Part of a small language model's weights.
Training: a variant of Adam for these matrices, 641M tokens, 9787 steps.
MLP neurons of a small language model. Each row is named by its layer, matrix (gate and up: input weights) and neuron, and shows model dimensions 112-239. Each number is 128 + 32 x the weight over its row's rms, rounded and kept within 0 to 255. A neuron's up and down rows have the sign that makes its largest values positive.
After each neuron's rows, "fires on" lists the tokens most often at its 100 highest values on Wikipedia text that the model never trained on. A number after a token or word is its count.

L3.gate86 [171 168 145 137 161 116  50 129 157 112 143 128  64 186 147 152 141 161 157 118 105  68 197 140 100 119 135 144 120 180 105 156 119 141  95 108 164  99 111  61 118 137  89 154 129  79 180 172 139 166 152 129 120 133 107 114 106 115 139  90  97  98 109 126 159 100  86 106 169 105 121 166 180 139 143 121  92 147 139 131  92 149 200 144 110 136 108 137  97 155 102  95 161 105 162 167 129 179  83  82  89 145  94  91 136  66 162 148  86 135 182  87  97  75 174 148 124 138 116 153 159 121  80  92 131 143 113 104]
L3.up86 [132  94 147 171 152 169 144  88 158 165 130 102  98 188 220 117 177 153 200 128 113  80 153 133 119  83 117 121 133 162 112 137 140 126  80 108 104 111 143  81  67 131  68 174 149  82 221 108 171 138 160 155 105  47  52  85  93 182 128  65 136 186 139  79 127 148  96 105  72 135 145 105 143 122 147 124  84 168  82 148 116 131 167 122  76 135 133 125 103 143 157  71 207  90 152 107 125 184  97  89 102 117  82  94 147 121 129 133 136 148 137 122  82 107 188 140 110 138 173 141 170 109 114 145  95 125 141 153]
fires on: " 0" 58, " Ca" 5

L8.gate524 [156 142 101  97 177 124 113 173 141 161 163 138 124  81 152 122 138 153 155 123 129  95 177 146 127 146 181 122 111 182 125 136 126 199 152 165 168  72 117 119 121 106 123 148  82 124 157 162 141 149 101 101 153  92 151 110 123 127 170 127 199 101 155  94 149 111  81 131 132 229  94 136 170 134  83 148 105 150 120  77  82 143 179 149 119 122  96 119 137 129 107 157 110 110 118 124 142  97 132 148 156 133 124 103 147 122 149 134  96 127 109  85 141  94 228  82 123 143 126 190 160 157 129 184 147 104 159 164]
L8.up524 [ 76 119 137 111 125  82 106 176 108 111 185  86 174 229 132  50 106 103 160 131 129 116 103  88 171 116  73 123  76 155 168 108 125 151 119 155 137 143  71 163 167 149  36 137 111 117 126 156 101 101  68 144 108 143 175 138 125 117 104  84 119 113 144 158 144 142 133  95 103 201 122  81 147 128 118 127  79  89 136 173 160 160 142 112 170 130 109  93 171 175 145 112 102 150 139 157 109 145  72  98 135 112 150 129  83 112 146 121 138 174  86  98 104 154 145  73 120 163 104 104 111 142  85 144 113  56 138 157]
fires on: " as" 33, " but" 9, " and" 7, " But" 5, " As" 4, "," 4

L7.gate18 [105 159 116 164 127 128 131 159 134 168 107  92 182 130 116 138 119  92 115 162 119 127  87  70 143 140 163 127 134 154 120 158  71  62 109 108  98  97 176 122 113  86  86 180 109 131  93  99 166  99  86 178 141 135 122 134 144  68 175 134 103 127 121 104 115 146 167  97 125 146  90 117 107 131 126 146 237  99 131 105 125 202 106 154 100 156 110 141 124 131 201 155  61 134 142 117 153 134 132 142 121 110 119 110 129 134  82 138 181 203 143 157 118 147 135 155 141 128 127 152 156 122 134  84 124 107 135 110]
L7.up18 [ 74  87 141 111 154 157 127 105 145  95  99 105 166  96 102  88 127 148 115  89  85  72 131 111 124 161 115  98  83 172  73 141 131 101  93  81 104  81 163 133 198 121  93 139 116 118  83 173 212 116  98 138 104 123 125 102 142  28 111 137  67 111 118 165 131 164  80 137 144  96 122  96 101 152  98  96 127 100 102  85 146 159 134 133 123 142 104 152  75 131 136  81  90 101 128 167 171 144  64 119 150 126 129  71 110 147 109 106 123 142 170 163 114 122 149 154 170 205 126 162 133 139 129  93 112 118 139  65]
fires on: "." 47, "\n\n" 16, "," 15, " the" 10, "\n" 5, " The" 4

L5.gate622 [ 81  88 136 143 137 103 111  99 134 168 102  96  77  84 152 107 132 168 139 157  97 112  89 147 118 113 125 169  87 111 121 196  80 116  73 127 138  97  84 109  85 132 129 180 127 140 100 119  76 102  96  80 161 171 211 126 130  58 164 156 173  54 132  92 143 172 148 139 123 161  94 107 142 159 131 136 161 148 162 136 107 163 126 174  92 106 154 180 196 170 146 152 132 138 114 152 128 147 124 146 124 129 115  42 119 132 167  83  81 142 128 112  80  77 101 135 174 178  86 153 113 119 108 142 147 107 114  60]
L5.up622 [141 103  89 124 111 110 169 103 101 170  69 145 113 108 169  86 146 161 193 115 148 123 137 189  91  99 103 136 120 134 107 157  55 185  84  95 172 108 104 140 134  92 182 161 175 144 106 163  61 120  84  73 146 100 144 114 163  45 133 160 168  55 199 122 102 128 120 109  94 146  98 170 147 109 122 123 173 173 136 136 160 118 104 129 121 117 139 183 155  89 107 108 139 145  91 151 126 159 125 108 134 151  65 121 139 123 134 126 124 116 106 158 112  70 165 162 143 158  89 130  86  79 145 107 106 118 107 106]
fires on: "\n" 43, "," 41, ":" 7, " of" 5

L7.gate156 [ 99 132  88 105 135 155 121 122 147 150 175 104  93 128 119  85 148 130 136 139 131  87 138 117 154 127 158 162 120 169 172 126 141  92 151 155 149 144  87 117 148 145 150  91 126 112 176  80 133 178 116 147 118  99 126 139  89 110 110 119 134  78 115 141 142  49 139 163 197 108  86 157 132 137 128 133  86 131 126 128  89 139 224 158 125  91 116 104 148 183 180 123 127  69 121 168 108 118 110  89 148 102 115 128  89 105 186 122  79 118 182 110  95 129 124  79 106 130 148 138 123 160  76 153 130  89  78 146]
L7.up156 [100 148 126 180 148 167 140  77 119 137 138 145 129 129  67  84 161  56  95 107 161 140 169 185 152 117 162 116  81  79 138  98  97 160 124 102 146 156 119  85 110 125 125 135 218 150  73 119  83 184 182 128 172  99 101 128 101 112  91 104  84  83 159 127 158  71  98 137 177 105 128 109 151 136  70 185 136 148 123 116 140 172 168 123 113 146 131  53 132 164 139 141 144 108 135 107 157 132 112 124 177  95 130  78 132 154 212 114 151 114 169 120  99 122 117  90 135  89 120 131 108  93  99 158 115  91 144 111]
fires on: " =" 45, " is" 15, "=" 6, " was" 5

L7.gate306 [113  74 154 130 154 162 161 122 116 125 129  95 181  85 103 130 103 127 145 104 104 152  67 102 139 167 141 153 114  69  96 124 164  91 149 109 145 136 176 125  49 112  99  91 126  90 122  84 120 188 158 105 141 145 139 110  58 163 119 155 123  86 111 113 146  70 183 145 199 116 143 148 176 111 150 133 153 107 156  84 134 153 107 170  70 164 166 113 104 117 108 123 160  94 176 155 147 107  58 152 238 104 105  99 149  99 113 109 135 128 103 122 118  92  91  94 167 173 125 157 121 148 129  90 134  94 122 116]
L7.up306 [153 109 104 114  75 133  95 129 125 155 171 100 139  12 120 142  98 115 144  99 164 145  82 148  88 132 129 206 103  91 134 171 162  86 176  84 181 140 167 143  57  83  88 110 132 113 158 105 142 167 150 107 148 102 111  90 122 171 130 136 139 127 128 142 105 146 184 156 159  94 114 163 187  37  91 132 145 132 152  68  95 108 104  91 112 131 104 119  77  85 126 123 107 113 164 136 126  97  68 160 181 160 122 176 163 133 156 132 182 119 113 106 102 110  95 140 121 154  60 117 129 150 126 141 118 127 112  85]
fires on: "=" 87, "\n" 7

L8.gate288 [129 139 103 187 163 112 153 134  98 118 148 132 149 169 140 162 156 147 117 156 148 133 152 147 137 122  89 158 122 150 147 145  92 120 132 178 130 149 123 125 145 139 129 154 145 103 195  93 110 181  98 154 109 109 150 138 136 157 132 156 166  95 111 100 151 165 130 133 174 171 138 169 147  80  80 125 120 127 115 131 105 134 156 191  71  76  67 146 177 136 104 126 106 146 168 124 131 177 149  66  99 133 120  72 148 113 207 102  88 123 122 122 170 112 153 157  93 112 142 149 141 184  99 118 170 135 170 178]
L8.up288 [138 122 114 113 183 119 128 123 100 125 159  99 150 167 113 171 158 104 180 144 100  95 143 145  89 146  94 122  90 125 162 148 237 141 116 120 187 195 140 119 141  55 139  96  97  95 185 138  91 134 139 163 169 131 175 153 146 148 152  92 141 137 147 156 117  98 167  90 137 150 166 188 119  98 134 164 124 127 107 101 150 100 158  92 114 110 138 161  77 135 124 170 126 101 196 131  62 115 115 122 113 136  86 126 128 102 181 121  68  96 100 103 168 150 126 148 101 135 164 139  76 156 127 184 116 144 188 181]
fires on: "-" 66, "–" 16, " she" 8

L6.gate990 [149 137 163 121 135  73 149 146 154 103 100 208  96 129 168  92 122  81 118 105 147  80  79 106 160 168 180 150 129 139 144 171 141  96 157 140 162 155  57 136 108 157  96 111 130 117  78 151 168  89 169 118 139 101 133 112  94 102 138  91 102 127 102  94 137 131 158 116 133  85 183 160 117 132  92 169 167  96 113 139 118 113  86 141  74 135 179 113 151 162  94 142 109  85 130 104 103  78  84  44 127 142 114 160 106 116 151 137 109 102  87 101  66 170  94 177  89 131  91 101 123  70 125 110 201  87  86 141]
L6.up990 [110 120 136 124 141 144  85 101 167  86 120 176 184 195 115  85 203 137 106  98 162 188 119 109 162 146 133 131 163 109  72 154 105 168 136  98 136 105 172  89 141 181  89 207 157 121 119 143 109 143 115 229 143 174 168 148 112 133  79 170 118 195  88 131  74 145 133 167 160 146 142 148 108 105 114 116 188 103  88  81 104  75 133  83 159 167 148 140 141 130 126 121 150 196 107 132 138 128 126  49 141 101 115 163 118 155 181 173 121 122 179 165 116 118 137 129 137 116  84 123 197 140 165 120 106 100 161 139]
fires on: ":" 24, "." 14, "\n" 7, " mi" 7, " career" 6, "\n\n" 6

L3.gate297 [ 93 127 148 113 154 196 148 140 156 136 108  61 165 109 103 119 148 183 147 108 141  79 151  94  97 123  68 110 152  99 112 178 114 129 126  89 144 142 130  47 148 159 105 125 109  61 153  88 143 123 150 155  95 103  94 102 165 148 132  94 170 119 139 124 179  97  90 115 179 158 129 150 143  64 151  81 131 168 144  69  87 155 188 179 128  89 143 162 162 108 179 182 128 128 106 114 123 163  99 137 120  69 135 104  73 119  96 153  92 105 134 165 131  89 121  77 170 128 178 178 150 181 149 183 111 151 157 115]
L3.up297 [118 153 118 107 151 164 124 175 139 140 127 118  40 136 120 181 111 161 118 174 131 173 109 159 125 129 108 149 114 119 124  90 109 128 195  59  96  69 130 118 145 102 109 140 160 132  89 178 121 176 138 152 152 104 140 147 152 101 110 118  98 169  92 190 132 128 160 138 143 120 124 208 126 141 128  71 135  97 155 119 139 166 131 141  88 182  96 128 139 103 119 158  92 101 127 142 108 129 142 185  57 159  82 148 128 136 123 137  83 108 115 170 194  98 141  91 149 165 125 146 143 108  84 122 128  93 204 137]
fires on: "\n" 51, "-" 34, "\n\n" 7, "\n " 4

L5.gate330 [102 100 146 147 159 133 199  94  79 161 135 129 107 111 167 103 150 161 121 137 110 136 114 131 148 130 122  91  99  70 110 126 119 141 178 118 141 158  75  71 116 114 103 126 179 106 117 169  88 103 136  42 133  65 150  77 123 153  92 117 119 131 143 136 106 110 188  80 149  73 151 120 140 118 128 146 153 184 126  62 147 137 112 127  67 162 222  72 143 155 143 164 116 117 170  91 125 105 126 114  64 126 116 155 175 139 130  97 155  78 128 124  79  88 141 130 131 112  81  60 162 127 127  99 180 137 175 121]
L5.up330 [145 166 143 151 132 174  94 123  86 145  79 194 121 148 141 143 202 134 214  99 129  75 134 168 145 187  85  95 113 114 104 190 155  89 165 135 149 129 172 127 153 140 160 140 124 161 141 143 107 123 135  82  66 124 150 156 128  65 139  75  99 132  83 132 138 141 111 119 121 175 144 149 152 151 143 166 166 182 157 124 133 102 168 129 116 119 171 109 132 178 147 188  95 160  91 143  82  99 129 125 152  78 108 160  67 121 155 151 137 110 142 110 176 184 116  91 115 136  63 126 139 199 100 180 122 104 155 100]
fires on: "-" 23, "\n" 23, "," 9, " information" 8, " September" 4, "\n\n" 4

L5.gate991 [ 90 128 193 140  95 125 112 123 191 137  33 186 123 147 117 156 159 111  93 117 142  91 121  91 151 111 111 175 156 169 117 127 165  90 147 197  97 152 152 119  85 161  53 202 145 169 114 125 118 102 142  97  90 132 101 128  97 134 101 128 136  99 100 178 158 138 148 137 112 170 128 177 145 113 101 135 114 168 145  66 114 107 160 165 137 130 156 149 191 174 119  95 189 124 159  90 142 129 155 108 105 122 137 131  90 132 142 150  73 140 162 115 113  78 186  83 131 175 164 170 136 210 139 197 144  92 180 148]
L5.up991 [ 71 126 164 101 158 124 148 108 124 139  60 146 140 180 112 162 105 149 130  98 126 104 101 142 155 110 119 133 109  95 115  90 171 117 143 169 146 140 141 172 122 124 162 148 161 155  71 133 127  96 132 158 133 136 129 107  91 156 151 147  84 143 141 152 141 128 101  84 170 136  56 113 142  92  65 135 134 190 123  90 120  70 117 150 125 178 121  17 105 134 140  67 163 139 168 117 131  66  80  87  97  70 175 177 115 127 124 125 165  59 121 120 116 169 125 123 139 133 130 119  69 163  88 175 129  97 175 183]
fires on: "er" 28, "ers" 8, " footballer" 6, "or" 5, " player" 5, "ician" 5

L3.gate494 [143  58 125 148 203 168 115 127  98 150 129  96 167 123  49 124 116 191 128 111 141  60 130  89  62 161  74 146 134 157  93 162 138 158 133  76 130 147 168 176 125  50 125 143 106  88 117 149 178 145  87 104 148 144  95 152 152 110  67  60 157 141 109 174 149 160 102 156 154 150 108 181 148  99 151 119 134  87 109 106  94 124 102 103 131 104 129 121 163 114 160 191 123 100 138 192 101 140 118  32 118  99 141 102 136  98  81 145  88 155 134 115 121 135 121  83 118 120 177 164 117 105 151 173 108 120 159 146]
L3.up494 [ 84  84 136  81 167 152 134 215  63 114 154 141  75 131 185 107 146 108 141 108 142 133 116 131 134 109 109 123 172  58 161  69 196 122  80  96 183 187 101 111 117 125 140  90 133  81 131 215 107 115 120 131 131 134 156 193 113 180 110  95 135 148 113 160 176 150 181  74 136 161 158 150 109  55 101  75 162 170 130 122  99 156 175 135  95 189 140  85 122 111 166 135 110  94 144 120  86 154  84 165  66 129  69 147 119 109 121 131 100  93 101 134 137 181 162 115  86 116 154 130 146 136  89 131 151 115 107 140]
fires on: "\n\n" 16, " She" 15, ";" 14, " I" 8, "-" 8, " she" 7

L6.gate453 [133 117 188 125 139 124  95 138 132 128 116 160 128 140 114 128 184 118  80 175 108 147 120 128  78 117 154 137 114  99 127 150  90  90  88 134 122 132 157  68 175 157  86 181 136 154 154 166 139 137 108 146  74 125 102 107 124 158 162 186 157 103 100 142 124 113 105 133 101 113  72 133 123 201  54 101 189 120 167 164 143 101 164 121 142 106 138 134 156 174  83 157  93 155 134 163 127 180 164 140 115 120 124 154 151 139 122 100  68 107 129 161 128  39 132 111 187 116 111 118 150 108 104 129 146 120 177 105]
L6.up453 [119 143 167 173 136 145  80 131  67 160 156  85 117 170 161  86 107 137 109 120 138 102 184 142  84 133 170 100 160 186  92 154 184 154 139  80  85  86  82 126 107 149  86 217 151  92 176 123 165 114  95  91 122 115 113 112 150 172  93 173 131 126 162 116 109 179 112 164 116  67 131 128 124 124 114 113 166  76 116 153 142  69 158 111 136 113 177 127 175 173  71  92 112 154  78 136 117 136  87 124 173 104 136 147 148 104 154 192 159 116 173 123 167 135 135 149 134 157 154 183 135 143 146 109 164 152  90 112]
fires on: " a" 46, " an" 12, "." 9, " \"" 8, "," 5

L7.gate848 [123  81 106 122 142 112  63 170 157 181  97  77 116 142 115 114 152 118 102  84 178 126 164 153 171 112 127 180  46 107 137 175 134 141 120 102 138 193 115  91 133 128  99  91 157 102 185 139 129 108 108 125 123 134 148 108 172 125 174 158 140 116 165 121 114 132  94 151 140 141  82 112 132 146  69 117 131 137 185 154 150 154 138 129 108  70 133 110 165 164 106  75 103 172 154 121 122 163 156 184 200 116 159 126 132 130 125 119  33  93 109 146 100 110 165 109 119  67 155 176 127  72 158 167 133 127 125 132]
L7.up848 [108 125 111 164 161  72  58 167 134 138 130 105 162 115 104  96 130 116 106  80 118 114  84 127 124  91 110 172 137 101 120 175 177 156 111 132 138 118 169 168 122 159 186 130 163 148 133 170 156 148 108 122  88 198 165 105 103 139  86 135 105  66 141 106 146  90  88 171 142  91  93 164 157 112 133 134 145  79 149  79 143 152 135 139  25 153 118 155 172 129 138 169 101 108 163 160 141 136 119 138 117 116 164 106 169 134 158 159 150 166 140  63 142 133  92  68 116 120 108 127 108 119 163 199 135 151 136  84]
fires on: "." 26, " de" 14, "," 12, "eg" 7, " (" 7, " in" 6

L6.gate861 [114 100 137  78 138 114 175  90 114 108 155  88 149 116  94  87  85 128 130 128 125 109 139 163 129 217 133 158 118 105 127 163 166 121  90 167 223 166 115 220 126 115 149 122  80 146 131 117 141 125 133 134 152 116 203  94 121  92  80 124 133 129 161 101 131 148 162 134 125 123  88  87 148  88 105 164 141 131 113 100 120 106 130 165 127 205  93  77 112 151  73 164 144 115 122 116 114  63 114 117 106 135 160 119 166 163 153 142 131 127 115  81  76 139  86 109 161 109 147 155 113 149 159 114 165 146  98  91]
L6.up861 [175 170 127  94 140 163 132 122 142 158 125  93 139 144  66  81  96 208 150 179 118 105 194 105 105 149  85 121 121 137 133  83 129 121 111 122 134 141 169  98 130 178  79 139 133 152 144 133 124 115 136  97 111 148 132 157 151 135 123 146 121 135 169 175 151 129  81  99 100 152  86 136 172  78 117  65 108 101 152  70 110 122 147 177 128 137 139 126  88 119 147 106 132 193 107 105 169 133  70 118 118 100 125 123 204 136  95 154 138 107 154 151 106 144  75  70  94 146 184 131 117 234 133 139 135 117  88 118]
fires on: " |" 73, "=" 11, "|" 9

L6.gate805 [125 148 110 144 132 125 124 120 155 125 109  69  68 126  64 134  92 144 156  78  97 107 160  96 127 165  76 139 123 165 126 170 101 137 108 119 158 147 154 108 165  48 104 127 122 113 174  97 154 118 161 138  81 196  78 175 133  94 129 103 155 115 180 181 153  49 118  95 192 118 135 119 128 149 134 143 109 109  92 122 106 170 180 169 132 110 132 152 134 161  91 106 124 124 173 135 132  92  53  50 135  70 122  51 185 106 149 116  85  84 153  93  87 156  97 124 123 147 124 171 157  96 127 131 131 112 136 102]
L6.up805 [121 155  54 140 143  99 148 150 114 133  67 137  81 129 110 146 127  92 136 101 111 136 107 148 107 127 124 131 204 140 179  84 119 125 136 124 183 180 159 107 114  94  83 126 115 150 102  46 117  97 129 149 120 147 107  81 126 118 151  77 119 135 159 130 155  82  89 123 170  84  79  88 122 101 146 164 100 106 108 166 129  76  73 112 115 128  73 155 181 111 182  82 175 148 178  62  86 122  69 100 131 168 116 125 176 174 177 143 130 133 131 126 104 126  96  59 108 107 147 115 121  64  62 128 142 110 141 110]
fires on: "e" 23, "=" 21, " =" 21, "a" 7, " International" 4, " Department" 4

L7.gate238 [ 97  57 109  87 158  82 180 146 133 184 120  99 124 112  54 145  99 156 169 146 123 109 146 104 135 140 125 145  96 114 121 173 134  97 138  93 185 178 132 192  91 127  84 122  55 144  96 139 129 138 120 133 148 141 164 106  93  87  78 157 158  71 111 133 131 103 130 125 155 131  96 174 154  85  89 124 177 143 171  85 115 195  92 148 103 160 106 143 174  99 197 134 110 115 166 120 152  98  80 121 196  86 111 128 151  93 151 106 143 163 107 100 116 122 109  92 160  77 119 145 147 129 132 136 145  61 131  81]
L7.up238 [145  94  72 125  82 115 134 118 127 151  61  94 165  91 161 113 149 169 136  94 175 166 160 161 107 111  69 192 164 154 132 137 110 149 126 131 129 149 150 166 140 132 101  62 155 177  74 100 122 195  99 151 152 105  99  97 146 138 107  83 123  92 120 183 113 133  99 108 146 143 139 127 104 110 154 108 111 135 111 142 153 132 131 103 112 165 137 121 129 121 165  77 165 192 147 118 196 114  72 114 156 136  49 112 218 157 116 145 169  84 124 164 142 177  89  95 151  93 116  87 154 147 127  98  62 162 106 128]
fires on: "=" 81, "\n" 8, " |" 5

L6.gate28 [ 68 131 192 112 171 127 128 129 171 146 133 109 157 152 219 169 157  90 114 155 114  98 111 154 154  77 122 118  71 127 108 144 137 104 138 162 146 106 105 144 139 101  93 144  81  82  70 162  48 135 142 103 136 109 164 103 131 102 157 116 133 150 148 137 186  92 191 133 182 152  99  92  99 102  90 118 105 185 106  99 118 198 139 151  79 154 153 124 135 119 127 131 137  46 130 187 100  84 129 128  72 131 113 157 172 136 174  48 113  76 128 142 114 121  72 120 193 122 144 123 180 160 128 154 123  87 166 121]
L6.up28 [131 109 146 113  92 105 145  40 123 101 137 157 137 134 109 127 118 162  96 125 129 146 152 115 114 179  69  74  96  86 115  68 117 139  84 194 119 134 148 116 177  81 138  96  61 187 164 127 201 162 171 133 132 150 204 231 128 115 148 158  90 154 124 165 108 159  75  93  95 139 150 135 142 146  92 129 102 126 134 136 118 126  60 184 147 188  88 101 109 127 102 105 160 131 106 130 133  91 135 158 121  70 139 114  88 142  82 105  99 134  92 182 163 127 123 146 130  97 150 115  83 138 139 124 127 150 125 116]
fires on: "," 54, "-" 5, "/" 4, "ec" 4, ";" 4

L8.gate37 [129 155 164 202 113 164 110 189 123 172 146  86 156  99 152  81 118  91  72 142 152 142 107 117 177 135 142 176  95 113 139 129  87 112 166 203 162 105 146 113  96 134 124 139  78 138 145 140  97 127  85  93 188 130 128 147 122 113 165 123 107  91 136 108 127 100  94 172 116 143 121  98 151 159  82 152 104 105 138 112 195 136 148 151  98 147  80 130 132 159 100 176 138 120 150 109 136  68 100 161 152 120 132  86  98   8  89 102 116 208 150 128  50 137 139  80 114 126  86 134 180 153 146 120 151  71 167 141]
L8.up37 [191 106 180 152 143  95 158 142 126  92 193  91 164  86 171 113 146 101 130 108 141 110 157 170 138 127 119 158 137  97 143 134 104 164 117 149 138  89  94 114 101 133 120 121 100  79 162 120 158  99 112 119 129 135 150  41  80 155 147  91 152 132 167  86 140 176 107 114 162 160 157  80 133 101 121 113  93 142 116 151 174 121 170 106 130 156  98  72  76 101  79 162 128  62 127 132 123 144  66 154 117 108 140 176  94  50 176 138 182 158  94 129 137 122 148  82  58  53  94 111 172 173 145 122 151 118 145 155]
fires on: " but" 44, " with" 19, " as" 13, "." 5, ";" 5

L7.gate745 [132 127 171  81 139 154 144 171 144 221 130  90 156 125 100 158  91 182  91 162 110 104 140  78 171 136 128 138 110  94  70 143 153 116 109 117 145 138  89 139 131 103  80 117 129 115 135 170 168 144 134 159 135 115 134 101 148 107 122 173 129 131 107 119 148 103 142  90 108 166  85 151 122 141 111  66  78 180 121 144  98 148  71 181 144 165 103 131 142 140 133 123 132  68 119 164 119 195 100 144 118  86 134 111 139 170 128 135  94 160 136 154 122 117 136 111  92  92 109 232 165 132 156 195 133  58 114  38]
L7.up745 [120 103  80 145  75 207 152 135 114 105 145  70 143 115 165 125  96 139 104 154 123 204 110 128  89 112 115 122 150  92 108 102 178 140 154 133 127 140 188 155 117  90 173  65 163 157 133  95 119 133  98 143 147 108  94 142 173 130  91 123 126 129 130 164 132 142  98 103 153 136 150 106 120 162 190  98 121 173  78 142 168  97 121 127 110 123 198  95 100 104 118  87 122 114  92 138 126 120  63 117 159 152  94  62 156 165 107 153 179 177 143 195 119 174  80 111 109 142 148 126 152 144 156 135  27 148 155 119]
fires on: "s" 40, " =" 22, "=" 18, " to" 8

L7.gate892 [131 109 116 168 124 143 107 131 101 186 139 114 134 132  43 138 125  81  82 163 115 117 101  70  96 156 130 147 100 103 121 105  72  80 109  75  99 130 193 116  74 154 117 119  87 138  50 106 122 171 108 131  84  95 181 171 134 132 100 177 123 142  72 125 112 151 169 171  85  86 129 134 133 187 129  82 131 109 148  94 162 164 114 154 130 107  80 124 135 106 201 135 104 118 173  86 160 120 164 152 205 146 133 124 142  95 140  97  99 207 121 121 102 108 108  77 127  37 101 155 140 127 105  79 124  72 148 114]
L7.up892 [189  95  88 147  95  89 156 108 114 207 112 146 152  64 124 163  96 140  80 165 108 145 108 116  81 124 131 117 111 119 107 135 139  60 114 148 144 106 187 115  58  56 118 118 136 141  62 111  97 159 128 147  52  88 149 136 150  84 108  96  55 113  82 115 150  87 163 168 128  85 146 132 146 144 151 104 175  86  88 103 125 158 103 124  57 135 126 131 153 130 161  81  90 115 173 108 135 102  92 162 122 190 116 172 168 146 158 119 116 153 111 112 105 154  48 114 140 139  54 152 155 129  95  52  86 104  88 162]
fires on: "." 20, " –" 14, " |" 14, " (" 14, ")" 12, " =" 10

L6.gate12 [145 149 172 149 158 103 104 146 119 117 122 133 124 125 151 171 162  66 112 126 139 108 123 107 141 126 192 143 108 138 111 126 112  79 157  61 196 174 147 127 134  94 126 156  61 170  98 162  89 121  57  87 154 155 188  81 130 122  99 133 180 146 189  86 154  90 115 118 159 145 114  65 204 150  59  80  98 190 131 111 144 193 136 125 140 106 109 130 140 112 173 160 138 108 103 156 153 102 130 148 122 117  56 147 126  74 200 111 126  99 151  68  84 103 186 106 148  72 128 189 151 115 140 110 149 105 142 109]
L6.up12 [113 139 118 141 179  94 124 117 109 135 150  52 110 108 117 145 136 106 121 193 122 119  88 127 133 155 142 134 119 146 137 114  44 113 154  83  92 170 134 146 130  99 115 222  88 190 119 187 118  83 106 121 182 125 116 160 139 143  66 145 146 105 156 135 131  83 168 141 195 153  98 119 182 155 122  91 148 104 161 104 149 174  96  98 179 160 143 146 160  88 173 154 130 154 141 120 130  80  97 158 173 115  75 151 198 129 178 123 142 121 143 144  88  99 147  76 165 102  52 117 140 135 166  79 116  87 159 104]
fires on: " and" 26, " but" 17, "," 16, "=" 12, " =" 9

L6.gate158 [ 70  83 133 171 203  57 151 193  95 143  89 101 148  89 180 122 119 158 113 119 109 148 109 132 138 137 195 107 113  93 158 171  92 133  84 119  98  65 136  55 100 131 124 175 176 128 136 127 119 130 117 145 126 138 107 110 143 136 160 122 132 129  97  59 125 135 118 119 134 109  95  50 126 114 124 107 185 102 139 173 127 199  74  95  89 131 116 159 106 150 145 169 104 152 145  84 168 185 167 145 138 117 110  95 180 179 182  71 152 145 113 115 171 123 156 189 174 195 106 133 193 129 167 105 123 148 154 127]
L6.up158 [ 69 122 174 174 192  76 113 129 120 123  10 202 172 111 178 149 124 105 196 140 150 145 136 104 115 173 173 150  91  65 136 157  90 115  95 139 147  82 138  92 139  76 142 189 140 142 127 153 141 170 139 133 139 143 140 173 177 130 125  71 178 125  88 118 119  77  63 112  91 159 136 116 163 191 104 142 186 136 170 150  73 167 136 116 134 118 123 112 102 141 146 106 149 138 122 152 114 100 178 174 143 146 123 161 147 145 152 178 136 120 144  96 176 127 150 145 158 152  75 110 152 107 115 116 130 123 129  74]
fires on: " and" 22, "," 18, " but" 16, "\n" 9, "=" 5

L5.gate120 [146 131 208 114 141 196 148 139 118 145 116 123 147 127 111 174 109 128 114 109 131 108  88 137 130  98 125 105 160 125  99 101 113  51 170 169 135 116 193 133 101 131 159 168  90 121 114 125 145 148 202 183  80 119 137 191  84 101  97 170 130 159 136 127 114 102 126 110 108  88 146 141 146 124 159 129  86 168 125  76  46 121 112 115  87  68 135 149 176 110 151 128 220  87 172 218  79 142 167  95  89 126 128 139  85 159 161 137  83 162 173 163  96 124 149 111 123 153 168 133 147 129  77 134 134  96 145 105]
L5.up120 [159 145 121  78 104 108 125 118 108 139  83 140  64 169 115 131 146  97 145 110 107 124 111 130 127 146 121 125 117 161 129 104 182 102  93 136  88 187  82 156  61 121 154  86 195 145  82 118 104 190  91 118 162  67 143  91  95 121  90 125 106 151 134 139 133 118 131 169 172 110  85 177 114 124 125 105 142 164 121 134 100 154 150  83 181 103 128  72 110 128  85 103 108  76  95 135  88 134 138  98 106 158 115 139 171 107 142 102 157 123 124 161 137 126 148 142 136 127 125 178 126 153  97 146 144  91 113 189]
fires on: " =" 62, " actor" 7, "im" 5, "or" 4, "er" 4

L6.gate137 [141  88 123 138 148 106 113 148 101 200  67  47 128 109 120 100 136 153 149 112 104 166 146 117  94 138 111  79  62 112  73 154  81 127 134 106 131 128 120 201 160 154  64 104 126  81 116 108  81 126  44  89 108 105 121 174 154  66  72 113 173  76 100 152 132 125 169  48 169 149 105 157  95 126 103 136 163 127 132 137 149 145 165 153 107 154 151 124 169 144 124 151 132 151 153 141  91 115 120  47 112 106 115 154 162  49 155 120  96 148 166  65 104 130 135 187 161  73 113 114 148 131 116 102 164 130 148 104]
L6.up137 [139  71 179 139 161  94 143 151  99 138 130 134 142  96 166 153 151  81 140 109 119 120  94 105 154 168 135  66 118  76 112 125 131  99  94 125 172  66 115 154  93  90 156 114 147 117  92  59 138 187 108 180  80 118 128 175 117 133 147  73 114  82 103  86  81 153 131 101 137 151 117 131 143 139  66 124 173 118  87 155 142  74  95 188  77 142 150 140  99 168 158 145 109 145 140 119 145  73 143  94 145 155 110 107 113  99 196 109 108 109 113 138 129 183 107  97 126 101 147 107 133 134 102  77 162 137 182 175]
fires on: " (" 23, "," 17, ";" 6, " September" 4